From a checkpoint of a small transformer trained on Wikipedia.
Size: 11 layers, width 256, 2 heads of 128 (1 for keys and values), MLP 1536 squared ReLU, 11.9M parameters.
Architecture: RMSNorm before each block, untied embeddings.
MLP neurons of a small language model. Each row is named by its layer, matrix (up: input weights; down: output weights) and neuron, and shows model dimensions 0-255. Each number is 500 + 50 x the weight over its row's rms, rounded and kept within 0 to 999. Numbers have three digits each.
After each neuron's rows, "fires in" lists the words (lower case) most often at its 100 highest values on Wikipedia text that the model never trained on. A number after a token or word is its count.

L3.up184:539505474552534457466461498505600566474501474478500505416535461490596492456559545484472472414537491454447499444629496485444467578522501474573507500552480433508479533428586396505551413496516497470503532496499493474521456494489526445559541551500525516496532507526495538505442461443477495585443533449467580457489475521538529649468493475476425454469490487495431506461467478413498584452554439419479476487433467472450487436515474503410535428476498460400422435504368557466480424529403508467496479446515624446546412545512502512508542569528525528558538531479484463552491501528357458617497413618422494511531449473466582547465583420612594400519541464522416496547429394481507520522469520537408462452533536552455560505439574459527524484488501429482537466518550566508525553539564509
L3.down184:423551581536505486545568473478574471556577547512518458424524507478546471525495509540455538577497561420547504499440492493458592568440496562537454549431484433506533514489515534499476537534497569505474528458580487411433550531495507466424475486521487547518546559441434440422594473565453585499517570556561411398530554550506544472467612503563497372488492525471546504558472474428568528595444529539436519372521520478468541515547550441487536459520472544381582561520600527507531515446425564530487480486464408572521527471469448482456518557442515619474597560450568446530461444460465538486531590525477579567403510511529448482602476511497499452434420470439478471534501530428474508479454423534479488549545441588453544500423456530492549507520582484484523411606515445505528544459460483
fires in: "of" 21, "to" 12, "around" 11, "and" 7, "above" 6

L5.up1479:462562492410451555537456551492563563565482517544468409503436521560618477583462573490436552567502486607388545504526505506555503559577510499539495506570505547522416481506454467531486423502579474417470425530488499497565454385477514526448568557518513570540480498511505538497551471445479452568612464450410519471553457466457486423502486465440440561510526511518448463514475542522455417508486413439504532544409572522543414468566504480441537516542488516563504512495499515484517512512498471613446405478469552492531442477553443425430425500548514559467560505523513518479546497400471460541514477550461619529443547479497523554558534367532483464524453484467528453505535516564505493530480522482494333575486482504511532497457415590503576547474474402429400566560429421483411463510580521
L5.down1479:521492447521496515541512540537543519478488445422433447580507474507492504524534566492516448476499574497491475485491532492529461484499512553403456458528587515638521563543468538518543474543546537579464540546496448503456463453562552591477552473512439554586502575455574504469433446500490532513554419516521535494490484440416548524372487476570592428515456506531576493565513467498426587454498580494521451542498503460541479571478581363436488463453474478542505499503601390537493484510524510562479485465499513502558521423393531450488504505631504526562530484541424517586444450459509618406437547566441548489461412511487535536490488547524383474441483456546438557425482505422624446509546437464605463459458458504418491487415401432472479480557574553546550456489511473556451457554477543
fires in: "new" 43, "national" 7, "racing" 6

L4.up1078:488433473506523539470557488514523546442531525450460543609489508474567584461436444379543468469510482534445531567425515481481494488474475442452457491560437508661535475520421410521564548463495475472498473560576455474527447481507526561592430469408506416509469482510539501558490454454511507432450516498507493511535523549449528561445468531531476506503531473529468532486495506471526462509488462403531453513440523491510488523561534433546469461533596455516535448497490504587469440595552504611487522551541492640564484447527580622490493381542621603439483517516513534563520547498495622502574483550607555405433526452602504571530524496491542506539537523488490459514538534481536535484480542489484522543583550472461593503589504414500434591416505538559471586575519512437560409478408510
L4.down1078:532548492543468508447474442532531474488522449578501524518511476457589484433584476501496577562542474483566520472358533554515553508391412584464451513542465468502534517430480411503491497530441531545395535572459568514441595480478516446577504512481507549447478392456512456510554489508473525477472447543491444476486469555508535505411447549485504469574504497565573455578510448399564516460539488464521552489472598522519560555421512510564511563492349493481546498494440519461524520481474538467492547542451460454497491478527523470497606556375505441498502480542477481550516440473465579517553445521493418545562453454600357477474546504477446438538415573531516534464430509477465476550446587544507618451462575599441450512414492602470487505447551478474537526504574447587429518603542527
fires in: "with" 51, "to" 15, "against" 12, "by" 5, "into" 5

L7.up918:546477506527480514481544509550547532411400553533395555519433479516484510463514470437582555609538515477571527435413486543455464470443500438514510587538562523532486588465441443536531530474523404468421478493527560462557501498508558521650543509421467416580533497524553492464488486530601483507433494555421443543504486597526515499553508525436476524445474478412483393522515536470506452551529585537639471523551566497432488569541436559480506547582469566521525469529447474477450558553365467578526577422472504477572430526501476509433465423558499413570465472587501522501432476478527639481538528460466473422495580588571459470508563448553465498562551511527494384418491548491429495501506478476515504489546561524450502483489533513500477499546565546620465495483481464497511471573543463
L7.down918:500505427467594642436497397451525487482425512482452438457522521505530528401486412492499492463489496483521495458463496566472513405541446536522485631535499563559456454475434507502525572473492507471505534487565552618496523499509523513546398505432536527523457451478495469574420444532536558570549491470485577504490511598478599499522531572509492524506575478516521493596596436394489504540547472482541549485430580481586509452465524494557535516455471404456474405518389441481525420489438496447540569494492516401523530535583417555547530489472516513491440519496493533531538368484499614557520499417526529555477477491562549583490515490492665502488528524456490498427480490540491567464399571560439513532554545549459573492518530466474478492466547483471544536449578390510502430396492527
fires in: "with" 65, "of" 7, "for" 5, "through" 5

L3.up776:453446479523419534466473541370508526428487538493404544408531508549560488480492509544504510546560558538503421394554491494427525453517546465500438527517551492532562506353483462448527520511386499507533484537637468487454422476524599494348354548506514445505502463536464489490475544489469467522516524495440500495529548505530517499514450590460602487437524434522519390481548575571476441538514531502522461408500612482540563563549462529447420615530501536531518388447377503602469402449505531464514521561506541578487533513550510579496536533503527518478472483498524468504609459492450522506573526500486452435456590486425477524502467503537522569513472459507544512513490509545416477568433516454491624503472469457581593543452533501552484440441487524559538490505459410458486479464520490
L3.down776:504541509489523576478327432571439454381609511551482487509506465429404489482507542444576572549530533556476520433546508420535411584463398505497413455432504437555530476467454462461485438463434507493464464531576515480484508549521500562442527528496627557453454463534428522479486535469516545373429571479537563509471504539525516484516460526461467503624517546553548487449456533406560475464451524443523583533464538527499531540464492493517522440542497614501574550476433485448542580385520520473523434504600431524433462515502581526476438468512496492443475444479473511478529435565481554506477404531504540519539483507468551526540572491498485453488454506497554466487462518553452500489510507575516437530508463433504419601492498460441459502487488538488444431432638393387550437537571502
fires in: "and" 24, "these" 23, "the" 18

L7.up899:478545453507572434467501485481491397367538435525522514460493497539450512537501441451566433500438547438471430508548530541534530516520477528465519492500524424582501504534535532504524442452487497455444486527571465511500441404526552573419596460487524455528452543462379493443507438461427464473380504535531379495502447568418551461423380474541455489519575461503553536519501492443497521576456378501482479529514416479461431548552482438451442432558512504445605562462510566496552508545550434578418512457494510384478468509538432640587588533449600412486507444556548390481534458484513602565557594478453454485471501481516416551423515511534458451456546452523569523494488488492550466496454466499465467466512464475483507434505510486540518514501557568456540565433470556498477428510572528
L7.down899:486411561529509461499504372492576488529505471570463469505443620459517506425529547400356592459495472615662492426488440451542492449502550460539518523470507529461575419398376503534508539513570509561458509551463521456501614571538460525491455487523553464502396408507534540532522494479478545574440571502415523531432395441531486441557516512499528485500494561467464516493467514518555586443490493578448553474535554474534502569500511583521510521456494480532585568480387445579456423491454567434531569601468461605517504428411470482448469473487519547423526455501409419490470486479467562437534506525524542524517484462536456580511431536478560448447459524517539504450505547469464528527508471626498438524450487508436451456489509570447452465485471475518518478504482464529496536507435490
fires in: "the" 38, "from" 12, "was" 10, "since" 7, "of" 6, "is" 5

L4.up371:540450458364554483577472557440570499526474509470543493491509531430488511571571524492486570592488515570602488523562477539498490481528470493597511466528498548456500386453515504550470387515509393417496569488531499447585433564571590496526490512459483467443601478467497460438531523498564515500496455537476508441536519507493378578385540474501530449508499437487476405495415564538528489462461560511442451604381493487600479540487534467421526492527519486636497475564549494493521521518547495423557477410500453575522520514517502553443534516586408428610472473463418536552530525545504528529503492455450507536445529475503445431428505466424505495534514574561558487590428409487513498554498422629464512495571537458517405575542423520483452537588499498529455471522474461499470481519556521
L4.down371:529541509471543461524356468550526546526500502474554607522462437516579495443554536440556496481523550407506489335485488421535638525460479520434444435568491422518544529496469538471515450430497560497474463546514485512475601504473458570528463471426462402462424465428564560524631520472491535537463478567505458526474478541485473562452417538498384466539494496519564593554581474477491567440587469443606469477470516386479512488490459487489493540444490580470523526480403479504539521472532549510538510454577480458459649472599536503530513483427485483538505566470491466434414434470536517546422498535502480499565491481576537528498538539525503415521504586483562379464490500475489477441581597468547574489542450504433459471447500515475483489434502491426556498454526483460514445442465594
fires in: "this" 28, "the" 24, "in" 19, "on" 6, "at" 5, "because" 4

L3.up751:523427561642466493525409435560481546473483465429457433566516474489532485510504519405450482523496491491476506511509427528488483503452384510509566437516542479479516498513486526587585549502487614514560438494560450432457553449618439466507476388556472500519447434510414423531598543485475442471574519573440468465431490522572439521409478531493480591528530492489534533388514467530511513478441576520506614467570503476500439466484499538417511514467484585590527457463488511515435570488531474425443504515556537469418520552502368495408449456582529485497483513495618400546585451504462557461385473521578487509523481425515561491568475421500531466426500480577484450529443478517520537503577457569360453460425434501497500536474462551535473524525475508512441500451466514537574447483488527
L3.down751:547436523512527475580460438466448474549526466488448489516471548397535474498547497488536609472513392437492537386549593435509489472477471434538566480473422450455509475448504554422478435507454504473409504468494498403488547495507533601505456613434433574473534455456490593489538528375524405597503507513490479418497456503597490537434533540509478467528522461471478539587389489516500476488466501497478502508534503497410549504502531495476438432515490474505583507549512478462541480560500507506481523490498485541505559427471520574502535548522516485439453425491528429484458529439518577509417485455493489508507465537566449552513405489500590471477478558447392615545445439503473452551487484565518537537497409429599542585619624547387586486588448442549523391498522556444501465553505567
fires in: "that" 25, "this" 10, "time" 8, "thought" 5, "thus" 4, "though" 4

L7.up265:468533472547593565517496479452429417505525453494483490507543576481517510480619435469455551493475556525566404509481453462486514519431471545514433551521470482551518501604415481523438523486469474571461490563513418440529503536519537511469521462479356513559514466516487499477507613502412557496550456502488525488569550563455453573420498500610560469446474547578481466530505570429609568559400541474471400560583520523482555540510401489532427425537553421458462480444462500509549506556507492522536414639490478468581464434520465535525515538481549474459502485489560440521495572504469571521538504500520527480468426549540405475482473506451582419589495437498536439503522465484513617455505511405607585549404472441574481509453493504533462475475438480583497513438592591409521494456497495
L7.down265:461452611507483409464524457517533391542543531539462550493531522459469454535465517472451542520456503522555511468478467427461435505423425433540478578476464558514506362432549447464486536467506495479479543550495583445508436508518455543473518617523517485462427466520496525477447471571459522511441488513463447490419460441445513515567545422466533453503525482474484515510546439564491524502552495558569420414569561448512547598486483490517478544442537536614610467442401609409528540447542511520541439484522560431526484463438465449484389409478561554526500447520405451604394537513516424504511519527491507480467420510487547514543531487653574551512548392465488519462558560487579515487444465414405538554454501541486443515466572480533512414510520500481512512464403416572440467481546465
fires in: "the" 36, "of" 27, "in" 11, "a" 8, "on" 4

L3.up1421:552520508565567477461584470507458509411553508506465462542492393536500552456517496436453562479442506483461497429512446547469433514423502493490502531466398482466550520504529583482503419436438536447496567552602498409521532530468449533464508499533562611455595475437501493523589459469604466458524534480465405558460475496524502478500567592537467385491451505435506545484512490462465591456483516486506436470525578423476461489522498499510390478499466498533481525510595481453439526512523491507471466476490432432569566491509427522509526463538497446453601420402507475586405480510514488581553524575489442529579449417526420476479426476500550423454537384508532407606507434549462511562524470599443501489432468550546542583530589468575418571549541528500446429468448537493572498613464504
L3.down1421:468399465483514527472499502539445557478511545428483475504513530519527508539476540398483505488552487490615458519580475500529458490483486475476480465452550405533521581489495545432547491486532542464524432458468483531438566527652413462452519537567606501429496555429569510539593493513522476527436554408545539506510408554475641475452547497528526365518501524508498527529526478452641540534502483399524512497496549392427541447457465473472503516530461425526508433545474473514527528462507459548522538590517452475495531470516509579449460568589579422466444407542535420528440554506461523517483433457440513438577490528487413512485466502481488483478432427471482507478511411426490536594572556501430607493513408455521523532478548551433532563491452464505642499420515483487535533544639530
fires in: "following" 15, "that" 12, "this" 11, "second" 9, "each" 8, "next" 7

L7.up849:481501572447555468571577563420549533509599409494500499484464510558514535513464486502438485493546420395462515491438659494524413511547535491426536528488440470464513499505493493501392484522412505562465527530439542571522380470496549534507553496481540435469485511511394467563445418493481483536517520428480499522517500467526618397430454458490520431501535479452459549417517470381496508502558505591475432463506493485526428558545444570456510558444506494551504503522548538506518518519513496544492459531506560446498580471558449472428490418549574506565568548509487506480525570555491457567568564477548513554513478485506519478499434576495431528600521474482549495342569501484491475417497510457596449387461515465442514423519521455548464531647441548414462474506414481497393454555569479
L7.down849:467487438500488523468463344445512422530480464453497548562494454456471449485540525519409499566512428442456462430403588585464409585504480531525517498554492475569474510451511461526497485513604364515443469503485450590460459524526494600475457435568520354477557452466537416517454486562560448542498513531474399499566533538522516449510506532531398483474549499465573463473541524431592469494518481519501433597520569531490535557432546479538478522576478470497570457554489492467470448432563466532500546597453491504390508394455522431472473416411442586597464504549516546501466589476525626442476491496527559461470469440554476507514504424629483602487531555486539510486472494514481465566507538505498449541451391542463566483534572491471534580525502513461483464425503473543492521487519540
fires in: "was" 31, "is" 21, "were" 13, "went" 6, "became" 5, "are" 4

L5.up102:440549554445516525462590473482643517554456492554513489417491440513493544530425411474424490537454552428425469551446477488444509460476460345417544605497520501532481454467500483548480535449476471425515581500486513496551465589519580488524462468451543489514406474460541473521437512415481453505497556566444468425505522541485502575443510490472475468440494502551487545504501457426532507506466590529428529515527426517569445453567434438488507550525450489539406483519368586395509615442568493446528601523451513598487433430500430500556489505557479476591538515506424487435550400452514501517480510471570528538526505508605510537534626478513546489447525514507593472473491438481507452499537490504378451463520543449400575396542554526532404450506496514492505510485566518431486460487451468
L5.down102:430505513499471522518506514435539559538492504445510599496471530450526616496460460465501619483420474534488377501468546454487411506584518491472501581519457493537534532463524390495436611607505556476497503555508550512498463529461516506553573585509523458540532520552543509505472461479489548462449522407402498541523386513492474467458468551490467438447476461569422516538468487351526532512475501533566565486486573490522510445460479356513490458510400519483521483496383519526490418499468544441470513419514534469615487469559545486483564449588542436528517474448544541543537509486539518436513443461459577457518499439520459602446621431480532547497495613496577487471426481495490427457478485564484542497418489565535604523529551550486425521518465441605518517406576435521595500439463472
fires in: "with" 36, "has" 15, "and" 11

L5.up987:470531431554501485476456588544491481540524523570547532532495500508527489579468472416441502524482530513504463491594469547425540579504494491474450479599432560510539465508490537562579464467465456544494496504447449492584522499461376580420473485447482422518531538389516672545506493460540556521535514508489444483510480528548527487547457548544513498525581462443464458548495506569447521522436470456514591547433538525397461450480544486506565472508509519579426665643522474643549510520559572459475515459559553508514507536499485566426502516502388492568529478497570570484471435528518456509554560476408474506483525549484376447525509461552484450499539577464484482564501483431566498458412535488528337504517447562588486472491461443538363500499505496469533445471507435513492497555487554
L5.down987:587542608506564564501471479503390529426407464462566450522436500523573507504509528431510475490479532441462483490456554516460601508499507544454426446531455485554516455472425444616558472589518505609482580453371560492411438461504493517474515559562481456512485557568504568432494587559504483514506542569547510453485433425484495536516483509478493453569486584532493446439479559534420485432451463565510500537452565526439509507485400554469505534469508480536531487395483462532438429482515499464538504473475516476564532524492543540397440545508512440541483435579438584603403455472423524458487611487476558540481569566511472482538508504378517499457440522545437471482540471536533491437472616432467523456586516552463448552503514523608385474410492416496495505408488491428479447505460503
fires in: "original" 14, "new" 14, "national" 11, "remaining" 6, "previous" 6, "final" 6

L3.up1178:480499514388471438494548536469545510485421440453504556563445512423522474517506491482475608489377505491454494481483423480493517464488499455432555627483508469582523477438450529477492490457486541509408538433443531412552469535506532488542493356451476528529454441500512489488489496492518520428564655544425524543492501538557535637515575488468523485515561595468317540482552508407475523467479455487545453425493370464428529419512431546540511443463592491402558511471432495534465515540540488514564515498533517489492470506486478471568553526536453533473487433535471483470594463409506535454530518473474614439548523547634540442517485592522530581528472445543455556574517482480502483481479404415507513521498495460526515487485551549539425512535595523603516526453527482437536552533529538
L3.down1178:537453507468450558387636433449477435464524354542527439487388501410514540437454477440479577464548577533494464514478508496430509513495507567576502545448403535541462385504539513530439520551561451499465491511504545517515510518531523482486503513486492518546550441429529578536474479494484522468462536571411454496532532515452540532547489629561430499466544514515587512564459500413552424522497508497507502528475564494551492506493492421540554486560428459471471557576429553527476430469542453475523538503539485574492589496546554507562576503545515450451446451479543572538441460548366563461477513514478497599427541525458465485519548528470532484472425568428550443510425526495517504498560489536473516456466548513408463426558480463566492692441520431608498519417517535542607581457506507
fires in: "has" 24, "with" 23, "of" 13, "have" 13, "contains" 7, "having" 5

L3.up268:541468527448590492572486535520581595475486518515441547536517441458563441526518451522429486512485414574447500438576439471392448550473534465424427510474501511506507512487533528520492533496416536508560557416537520553504523509428563464419371475523488498568507487510402513535443529571524541583506474473470595600424419480533449615498555524460463437436582513475428453470516531533497463523489444500437499509469536518439467518547372526454519488491583507528352535520486548583501474547483533421521504531459527531470450445524521550509459579662471480558428465442523409467605489512489466459356495487432465513469470470391502560470467510531499486429480462503496471564526465572542506463484422477410599490506516463536460553507535491499358494500514445536515526514471547593463541532535537
L3.down268:433514472477538530420530377416459454436548507471509515558504496555588451464594488530508522480415488535480439541548527510455470551521483549514439516479546430451534440401529391484480521627486543578532583503487505510592428513472607514477558547455504496496523471436549583517590486546591448434558513462455500366554480504473554535466508585506478530594569563545477518458520494568514485398571491402482540603469525505509517513480458489452449531512468578463515477510441341387504432447470482423464507571525501479526488509457476528482511434549500549547467532494525440544472543433466528440470468503480579568487462518473476518462480510446520504439512562406524436572405551449495496484437485500616632506517558396448604539531500507449487485476439506530496484492517507521556561450446590
fires in: "who" 40, "that" 21, "these" 14, "which" 14, "they" 4

L4.up1229:545520511410517456536476565505497412375518509517597524448496468412509515521552570345467487398528515459534538538471484600448499477468532514507575543497557450488538517531507500573556482439425478537451534431481414489587539495556509480430561367487420540455409445517425545384430519522513461593495557460469497584455507551468495435570514569493550557601478532446528523488518534473468501462533498445505421505466442438413539487493599517527487520449504532456608553575453460510399545510450451603483512544529531451455502556472498472517542447487432413442516523438528451549596488541512559521505526519553571475537512543544484538599545496521572515550529420471531538436514558453508506507511501566487471473406450452408407520499452465469514478561538585547507516478615478512508604525455468
L4.down1229:483501531537486545477620469435480464449577572395407461543478541491549492406508521388465494459528520497494441505455518479487582446562545440554417505419497557593454480458448424483440525531429450551523482492451507600570541502604501534502493524449465578611528518496580512554476545500596523531540507559389492458451557542452495615530517539391480578544481561547448541479513510536424501459464574516491452486475493361426389494581508489511526432519497461503409552546399423573577543479449465468547449462546524576545486560424587543537518465434507514504566504532528503470532507513529592513522540510563474542558531498514450475537460501482431442449476529506443432459541562434445490460495503483481571535414490482457489496592476468505548528495520433525601502362477535516530503487461565
fires in: "had" 31, "of" 20, "total" 13, "often" 7, "having" 6, "have" 6

L3.up231:488578513513454481569527548504477510471446432432503489508564538497538516547594468436582513498456570595497444420460513490441518489507532496519531552560482520416429541401518432518429427517454420512461550527510587544582466421521597563483471512544463469531532462534423441490483504544521500506528474375379518558556470479532471598462426484477491459426531518428421373452525521471518500508472508473514453501531512545515505479555416489437494514543549545495502486461421529496457513438413545408520471587524443436457470400528475500509386506585485464576485448379511475538546498446455393493575441561469405582476498488470548561581498511515583490522554465510430553598431488496488615581421444546426449412469517486503525490547541526474440457512487484481478472448498530478492516645519542
L3.down231:498470513489552546580544379473505503497544447395548452496521455569579475533506490494579545534494561449492516500505432406574525500513510543515481455470542464537493483531533479449459496421528517525512461489610488429375503427475529568475541494522516441532478478529520448467464467547492504458495538497624491431438424472515494487426513419525517450492509463510539548559395501503562446501562491485555460557475465456519513507526407524413490527415522542540543461511518497550449532563528543470476551421517507529540596545423550499492561427525530530505497647462484461494531425606593519573475466574522506419406541566515553564482541490611501457497472481405615517461500591510465524473537584469521457425556541514432435563460422497525393538342566553458553462477535501532492442444381455
fires in: "and" 50, "to" 32, "in" 4

L4.up704:470521512522528471508511484501414524409521514532440453533458496475478536450583502390476502460473498531397575584461515522402524481488514464496513495579514498514516548474506494484515485355434480552487537463442558474507462501483573570593471441459515430526488447561444570569507419474498518538544581431465524471487465557583495556596482478501485510552536397396468471464539388474496426398478545519469404557496462477560529482408429489414437360462505459531391527582469492589622504575484573490518551490529451443463450541520565535548436513502561504539448487510579621499549510518565534484572522527541531433519548494519449435491501484612559500486498405480469387553494492510524557539513475489501526557455484542494444586510480465602410445505468584519448501473498588461506510433450511
L4.down704:501415513505425488455520566491490373425464545582377492578459542496426570435436480542447437429358442501461573561476500499539556438512550477592543489399539513551453504539467453472454502525501423549461419540471471418503464446497426500477461583545442576490543448487458511523502485444454522446498471484576495470530478495581443555483519500518462573508464516528488516526491570523397445508456568521485519429367456438462514597510520559550468486519481503465428418524539549483579442499399438570466491582403556484483497544499619449521530384509540445474544496504423572435481496480482488468494538517527584529451500531504487472393476617432497532543500514457496469496461484525515456475430467429531537529416551444435396426464519539536454505608558433472554507467523523530465485548520530
fires in: "for" 16, "with" 16, "surface" 7, "two" 6, "shape" 6, "of" 4

L7.up617:530505498482541435462536593523549538524498530474446433471502482588503488544517521514426591445466499481577495444549421454492439590511500408403451534349462550466547452514610548498529493479426555526534452570623563491475510586583505508517430531503432590543514541422545460533587507570520533467564479510530449403487505510498441537444423487526431466480543473437428511436450439535575600456544380546524485555491519480481502513609474533501528430514453577549507513440552536552523498523474483478427549523478456499502400528485432478461498579550560507530460435567618502507585548443469482548529565541497528533462449539538517487484479525438543500450534443512484484589415510481497521583575479409442461471436440475493483471527485468515380501532510449547524455522512591506585515607557583
L7.down617:500451487469532447511518424495481450457463515485488506604526494406493608423547420506501496468539502503529565572546434514581520509452504533535459439539521499509459537415582475478482548585417521544468553483505441472482486538425624580508584479464539547460427494451497518521509501448544589475527540576418532531542467510518486649420404480512418454559410415397513528605453495534507520477482463542591476470519599485539473548511555474457512411506533494548522526531461470472530427451606434518512472469514468547474415518501488511485542482530522476491428574483573402513593496494507536420578557493530490523419462494439469452496502444578400422466547564547439525615370525425495459495509511523561495461559582515459520512581475521525463547463484438502610577434558511465526536529531433
fires in: "that" 44, "which" 41, "as" 14

L7.up1236:443509502463450540427568499466565532451501462449474480478555509392478512397522583569446465526430528387421463437540530589533568408491485428506445571536467462458536530538500546534509426532506448516506555496470540481522548401426528476506526530477443448492525434367547439516565593489503542468575543489488471521566453523520445535515596661506422478556474400498498493533554561485492458519480487494462438573410492491458516651439507471575450509554593480469489519476509473492527492523480444495475511405484527526591502497476469522523541444585532506540528532480479484426431444548459565515549494422428523520501570533489499462450542494523506445552426442495560380530530540474416545492462487536536492473521581397448508550417466495545463519489508652495608436491570461595476480471521535
L7.down1236:341517469476537461538513555483519551493443535537551495467511520551526447470533507475524543482601547540504531562575378517377570519504523567437511487527448514531589441518529439456518594532588545531404570467485448483610518493564461496607527546535539583521460439556517549470459455496457573538501495450602454433510458547459500551474501473492485493513511508517506446376516474481575539418543540480461503471450537496492536503459548544492566505519554520521542481456452599484486464477470409504472416511592499437496601440505419465484531489518506508431486473485515502451452458545498547401519523491463470486493533469509503489474533541454514573534537393404509489438443461487510486554496490553445485424414518577600557416481642472466521574599497533512514390459562424517426392529494618
fires in: "by" 14, "through" 12, "to" 9, "between" 9, "of" 7, "along" 6

L4.up861:532428531458608425526501576471435535557520403538494516538551584461472511441481505405463484431464564406481461423494487556590557391538577459567545474508520480561503504522539534451555486477554532545440501445579411413492498384413479455569436503495537468497544473377540484466545481436475552506514517501508456600556621522470449498479474492486444547489525393437418470517512480512454517458626535456451496516446435509502578514463500556462514436497542543454578472544570530494464568537429547554386448509513491508549485513508385594515472493477548488502542517416481455568497375552510464456580582513505511473455502530463601419578534552487493447578491524471491537518478541538510453529515452494436591452572483437515453533481493505493473517565470565512559468469462527468588512553400443
L4.down861:542556422533500431358560434416567456499567487438451602472454555447526539513442430460541536470488518509499516435359497477521515506531500482471363475543490489461519491466491400589449540490466421553530532418607544428486590450486564501511482576462498530527553649519460404506574470470470549495487520564509470579475375469492590487455514455545513495438517452514552459448550544508583504549483489502414431494395505572451496501535501555474399504585521443569452528498470474498460501501528482521596478606598493598530551472531447661569471518473470526485572494538488514513493569473539495586584578476453527460466482483481463571487476538576494502557393503547476451472467526511486494520521481438517513525571448476436439478434479496484539522477516416482507532509482480534527496545511571
fires in: "in" 24, "upon" 15, "under" 10, "for" 8, "to" 7, "by" 6

L4.up1080:485484439537557546392442562467458548481469503458540457509542444599492531480469460451563513523447467465491541412424444531448548452448493451408441529482467421564505472438509464424466568554452570463519439510606425488505479513460491517481468561460542450494557434479473417528473472531546474439592578511443484488561560492491475612431471537528441479543569447493386441521486501570534496556438554514420517457454518531511511434505541459457467483528543641501454509505489561451475513492516536325529405557531456471525469461469513612481436474568464555565480515524469445416556491499493405490530458495468486497515480470399487432523484513480500496674475484467442483471414565444505557441496445472457397478522618561463556460584484418476527484475515508492531472592472568566466486473452446
L4.down1080:420524555516479516468465466491422398419465462490498458563510531491469439560577551400471499472550503468569497469467552481548561519532387471497500476521443589452453550509423542402508514399564505524479498495503505475429563499463493535502504497470481469431524629484518443532474495421477487424400502506633469493423546466525461501426476491470440553462498505433577546509477421498611440487520490500537530524471486484513592481459516481503506557492528405500534568481453558525595446492421505469502556630508470435515461497530504542508467447442535480533486464419535417472560595597504646507500525566536556509501538497618568509527574482437540465480492512465609475542369502501569503452521575574532546506496594464421547484502460554512527531534476492490497536512475387573444353526477465
fires in: "to" 57, "and" 13, "with" 6, "better" 5, "unlike" 4

L7.up1053:549485558542492481481548439544394515415535467453492523546537581511475499452515483458495480531451429427516485506386531480418603394477505464507477541530520496523473508510532515543534496484505549571512541502598492440529476584553488485539465419418564534519540524528560424543510500458435486398507517484507475499562467502441546437533561519398567487543480390539517440521510454542432482561438539443441455485501467494596393426586584462547425486559638539468477456546468456468542556498482460456475469551634498525515447420558488534442478559513521517514516454553480486443532502605449505556461472504467562507538529427383550539507546487453576443433435433567515484504432603450469566433483536451486468416605596505435475482500485534522518497402408523562488441439540470537560490464427434
L7.down1053:519449438593426439391505538609434429494569405500443497474485567476533475530471493521490538537414491563400522516315604492524558464503525522482448486451481547463417505474542495510522448505514510558452597492438517485457484452480472491521491432522496561485504497547476545546583543426419524462459428539518498478440417615496446410488508453479569473521507527519558505522477442491569535484539514631527524534489490514479481437553516481505478434597592526508459492455495466499460508529477437456435493502415523434544444393523475563504478465421504521567541546465548513426501417442412583443540526465547460565427548488495478393478538498514470499425481610465554440633463535538438534484465539497516465466598616447522495511508426482549527454413466521520555549547578532504499481570514452
fires in: "by" 25, "of" 14, "with" 10, "as" 9, "to" 8, "from" 7

L4.up326:472503514426521543461469492529514553421551409552491464517516498384505522477466434461518518478471526506447515539475505459559528576547499456483527492476539495472449433368560464510445540395449573512479417490558513464618501502507539518497555486394482524476485464461503499475516515558497470504489567464554498470584552429498526556430581513503464484498403431486441452406512485541415402556443544371457555443405554484463503440484501528557596521513509443465472551515457545446526439545532554558479620444439414513603509533548426495516428482543538542399574460515488408502466617603483584440577381499470483535543452450474571599562523534509486583527508510484438494430445534509494519505446577468496524491634477491490507511416428556535519563540506534564566478530490434494472462527495535
L4.down326:489448545542500472552391490534527407365496435463587493486524494468514523429531537506572522505587449515512575467382535501458481501475416454483386562526479493456448473587490454436543494649546436517453449547578509483483508423480488446548510559541589519437437508549507559498463525561564516457479495540508455489593444553465475444446476508568495437534491485542590531602573471435424542435580518536530542571444530514542481526512491577447442464518434445579497581453432543506477485490469481364538511533432515582456507502509585471497592483452448460544550532555494529538466389424504601512470400536530448433439490447531443575454495507524504456526497534470487451529511521454480555437463554508503481475456527495479423516572440466482493439430545439400583472544525416488421436513492480
fires in: "of" 86, "by" 4

L7.up1160:531538457595472498425508532473395589459499438486491533463533509536608486561464501479544526475531506379415476446509450515481351484471480479464536465571454498557550514515518468474474420541544592520371458537582480434486476425519495546519448385438510441480503519415492538551551439502471512580542530495463505518498440580441551521479486445434527500559543499542537491500515495469587448473445467431489434557507555459534408467546499425492525513443543526488530393602537547509524391511499416591439535542428468435574530563511419578460515501507562436435516503487483512448492513513543538483484572605506420476497423484447507404475500566515464581447557465530602517575567515508505521514477490543579533518497476374610458527455488482510470608434474426481505478508552423536475494459462582
L7.down1160:529453529478458444470497560438452396514524582495466528515562449481474545503510593466502480443540419532593412418531580482546490544507494492489449408479432426400411466487430544395558492406562558463436473502509485500475538535428426497406523468529453525558488487496472450511506473532511462584474455502531613514454539509539470589563534515516488416426458549464457584482531448404458490463393562496528423454486464490498493539485546445433571438487480575505484442487520550528437555439474481557422419483469516531592474557494447537517493485437591400522463529490515495488573479441502449557576462485498525467508514620446448484466486471546515420560471503537492466544424431485458530545471477387428539487457377497475460449500539544411524529535531609517531495551548624498429519574548574
fires in: "one" 17, "this" 14, "each" 10, "a" 9, "any" 5, "different" 5